Part of a small language model's weights.
Architecture: rotary positions, no biases in attention or MLP, tied embeddings, normalized queries and keys.
MLP neurons of a small language model. Each row is named by its layer, matrix (down: output weights) and neuron, and shows model dimensions 0-127. Each number is 500 + 25 x the weight over its row's rms, rounded and kept within 0 to 999. Numbers have three digits each. A neuron's up and down rows have the sign that makes its largest values positive.
A block is one neuron, or neurons of one layer that tend to fire together. After each block is what it responds to, as a language model described it from the Wikipedia text at the highest values.

L9.down2:501515509524479492510540527518515516518478462512514457532503516524509475470486456496491431514524521513486484469443535508535491475507469493495457529550473450531527465477533470477482504505513491461504476454503485506518485464475457464455535533559521527467499484473468511494458457541501498487479525512482540553475495519493531536492523499519514485504526485496519537496503473476500503523492
L9.down255:526513532479467463472489522490493524533534515475536507466492493513518499473487514504527516485542445488498517448510525487494520450531449510456486482530526474491533499537463545497525512473507473525500473452486455500467499524510474485502481476468531500489493506476497498549483554538506551524579476484501506497460473493483526523478519485534518487466504518478497554486550517518517448516461
L9.down406:527512532496508450487507494531521450463480486478524484494451510502476484440498502489505511449520500513484526490456494474488518512547477496496484471493460482519557531519494482514485547520469524480502493509496487482498489517540483512509469506491474504471480487543469476466493519427469482443525495497477520479487444491526532484529514512456506543483536503560522481530490481501518447533508
L9.down516:468494522525520504511502470515519496488510525503483478468531458484534510465507553447515471472480470516498477538481507480492516470490526570484489477512505464500510482496494523520489472485460532521504437505524507459482555467500472510480523489479487477485527504450497477551499508467488563541478526483511499476512493537491506497508510538488497508514522525485514460512504476507541489512485
L9.down535:468521453467475510471513491490475505517515505479501533488479496486484475508502479521511519463497524474504530492485475474455504522515451453531501513484475531480510522519564470494474528542459499545464525489504578498491484515533489514514485474500507510513485507544474506535531516454524508504496513496532487480444479461536566470471552490521502513472506511517519469471487496504525491508490
L9.down569:518461520558518549493544486507519502495496485539493504496505503488502484502529528482460492482487501551500463459515519533545505460504489486488528504525503528541508499476487503475500471460497474487489486524474499515467524542499497508559494514507468471509494477475484514501516516493503513512512467492537512507515481544561502478443449502503536482489473518486500518518541469546505454528515
L9.down677:496492504498482512523513466509463520479457488542527534487499514476501535484478516478486525482482490500503469487494486486513523479498502494483515520530470533547518505511516531512499497521498531509516531490502509489473502516464484505512512483479532494482492473495498523492532527482498475575538574490494495501517522505508456471497515507489487539516491504480507552458504534510507467508544
L9.down698:498450499501535501481496524517525474514530520438484475511517508480532543486464518491474534537475465499535459495488546466493470526504510523471506512459483483471516480521508555542477520469479510513502488491488495497497470504511481531520499470514493460497504516484497476478443451500513509500511487429509501441484495483492538470562493527515517485510478455492543542511530487490469493474519
Responds to: Word-initial subword fragments. Short opening pieces of words split into several tokens, mostly after a space, such as h (hospital, hole, hid), el (eliminate, elaborate, elephant) and E (Ecological, EOM), sometimes mid-name (Ye-h-uda, Ogas-ah-ara).

L6.down257:511525534554490499467504529497474488479542470510462527515492488513515518531499509513555474542481513494517480507546494486501507527469489481506485525490493477496520530483489493454496475489508529487485509476519499457483473500481500487530538480520475525476476542544502507483483480532514479544540494515472522481543479522520453491476497525510486514456478507435504500474528506510509487453522
L6.down327:501533499522506524495515527490509484516483521514505505492520474495521463480477511498504477510527507488465496524485537499537560467529506498478477514560500500498510472525508487468508489493510535523489495483503503480526516492485555523462535434467479507520512486500490491529496524466505486528471467498455524473534529471523491498479515482494465461469479488478510480469453504492531522482523
L6.down363:492513507494488528514472497507519520488535519480491469461575532472540476501472467488498469489542446499508461486501511549440510516477512501496468477481502483508458516535498487512523478510539519482506494483514506500473463469495496519491502526514520481522565516492515507534498532488566535505527505490491483490498496529530500466505475506519482492515475520539490522488462541463503525517513
L6.down555:500452516489519483491468530501500540491509515501504527479513483488495459476509473485535497462509471524464518547489536488448443520482502487498503515492495448488561478522504561486485515475547477466501511547469527529502513487513511530433522484519517452532525520528509500488473517591486497491518487486493501518479518458474512553465520492537482511501503498531503503509468447492508496508467
Responds to: Mid-word subword fragments. Short subword pieces, most often "s", also "man", "le" or "War", split off at the start or middle of a longer word, as in In-s-anity, Cur-s-ed, man-ifestation.

L8.down262:494514528459498463494511487461499468492539502522480532478479542537528525530484508472495497477505482528524499514481496487512478494525497476468478488502537516482512501474466523476502496496483505530544506498509487429519504474467497519546507495422521466478481486486540484513524490496520517494502466489526467485524521480474480493474519489554539459542454507442505510523487497473491464529492
L8.down495:515501526467475501453542463499502475522465479509476451512505462489499547506491508475510529525502508517495522498516508519491509491501526503465548542506509477465518494534512459507486509519484457490495487510482532499509527515518529522534466491530542518489496534489503476516448508482525522499463534549513510491525516495487501484513471514517527512514466523498493483498558498456561501532494
Responds to: Table row line breaks. Line breaks ending markdown table header rows (episode lists, election results, sports schedules), plus scattered mid-word fragments such as g, tr, ig.

L9.down38:512483518490502538465532510523525529486501533509458506502490512501492480500493554464515500491490485506513529545532445498482468490520459532485508509549493525502484527496492450500499493513469473504491465485523541477535527556522512513447509465480537494506507506471491513483515490477499485530507461508480538506478504509483515462521491525522481481527504534537490520475515474535572462512481
L9.down56:537452475498512489507507485473489528549543490478515515498502487491510476475473467494524481474482543489446512530498468480509531506509516476490470469539545495472474485501478507505491534507466483492531486476481468507481488513480504493556501464499536524502501513522494480506497458470486555569524492462550547546480523539498527504473519542526497515522506511486523461534496482421509500506524
L9.down95:506488524493489486514533486509460520505498490492482461463475527477499517490499534444503492527521489490486511508485526494514501500407536463487515536490489496520504517485518529523467490490511525505540521528492500448479485481465459518473443504541520481545503509525442466505505487495482516510479511482515430541490537472540495487454476494508524516524530528498509483521487474464472527510503
L9.down127:505507556503474514504535497527514478534514507503506491476522492494490495554491500483475482504508521488506499455490500508478496478471485462498493449512480517534468493489476540558519504529489477481526543502522518494467486477468516530485492502514470440519500490475516490516465502540497497480513509514491520444486501491499491511488524514484501504587513482490531456505502506485500474510534
L9.down216:487552511510463496513490531475516493473522519500496505459479495526476495477495464525476556498504463531555469464571502492514522482507474518450492455491474509531492472533480559516496485493522508499499487461466462489483487520542495532369511539468462528486485475519476477488536494501502506504505460518469514530519515484508498508473501489516476503558489519504484484526513510513481494537443
L9.down242:471512496449513460481476475508476494491495453446507503492503534476450475461547473509519496533528552498558520521475490487466541506554475496532498554482506479502468471503513501470447472505512461463471508494518485522516505534497522522503458516508481503471510515484510506491507486498492497490503515513546505515514475508509500518488475554489520489507544543501482448502519518514540505494493
L9.down280:503503503536489508528502496493469491489537515500522497493492523498501456484498491519494497513516535473481465501492474497506486456490505509519504483498542539483494501486499445504474472502499556510485516498470493484479494496455519456486500493507487468538522517520503478534531511498489464553487487461487486505497528424480522524467526498522508496539531461456521550463490506492516509490473
L9.down671:524471457518515498496487510508495475512523463482500484475541497459521498473457425459516480513547491490468498499511490533528507454521482500445462491503547493490533488486539558445468506497513523538506484508524459510473507521491518513522491489469528519459508491495488510489545522540501447503501497495523476511523496511476475466494515490531522514503479521481511468487470485498453517503486
Responds to: Word-start "tr" fragment. Fires on a split-off "tr" consonant cluster opening a word (train, trailer, traded, tramway) or mid-name (Contreras), and weakly on "Team" table headers.

L8.down317:491481506487513533492497504497531536473535511485520499492540520508507543489533501503488526517522497485531524528493500461500487565504493482562481543446527488469543506495495459513490500516509526464554458518516479528499540532480474535561481493532471517524498501483508513494513480530507500524539460440553458487477497483508480509480525491480511469486517523474497502468485516500476501489529
L8.down688:515490481519477517520500495492526529506514509452505470499514489501454488501473494506503517498496526488516494512465463499509464549543474499535527496509502528505491484515501487481479505475489465442491475515513538480493524463542478465451547529503486496477474479510492548488481476500520553483499498537504541475533490512473479497510482524518524492527501481469512461499483493459523476499533
Responds to: List-item separators. Semicolons and colons that begin the next entry in structured lists, like tissue and gene lists or taxonomy "Synonyms:"; also some mid-word fragments (chl-or-o, anti-h-ole).

L8.down95:443481492486482505524509501524479484463537509500438514502492532482501490509483502501490529461492514469476482462482451541487508519492548517505470508476511484540486499478563479443524478484504497520514489465497471500502514483485521459385503492510545483527472519482540494498520508508514517509495507553504521527526579491501496528484489489507458513471475502504504480535538507510501512503475
L8.down536:509476505510482534485539519460453497485496500484493513528505506511502497540456514520502512485496513425515470499529473527548499476517506493519482506514495500530479524510511437496557492483497495520519466523473488522535554518508522505491487485529502453472459513485496505494498496532512475533522484497562525479500524536470465498488522506482546484527486504501539526540494504550523503520503
Responds to: Subject end before verb. Last token of a sentence's subject just before its verb, strongest in reviewer attributions like Dave Meltzer of, New York Times; also he, they, also.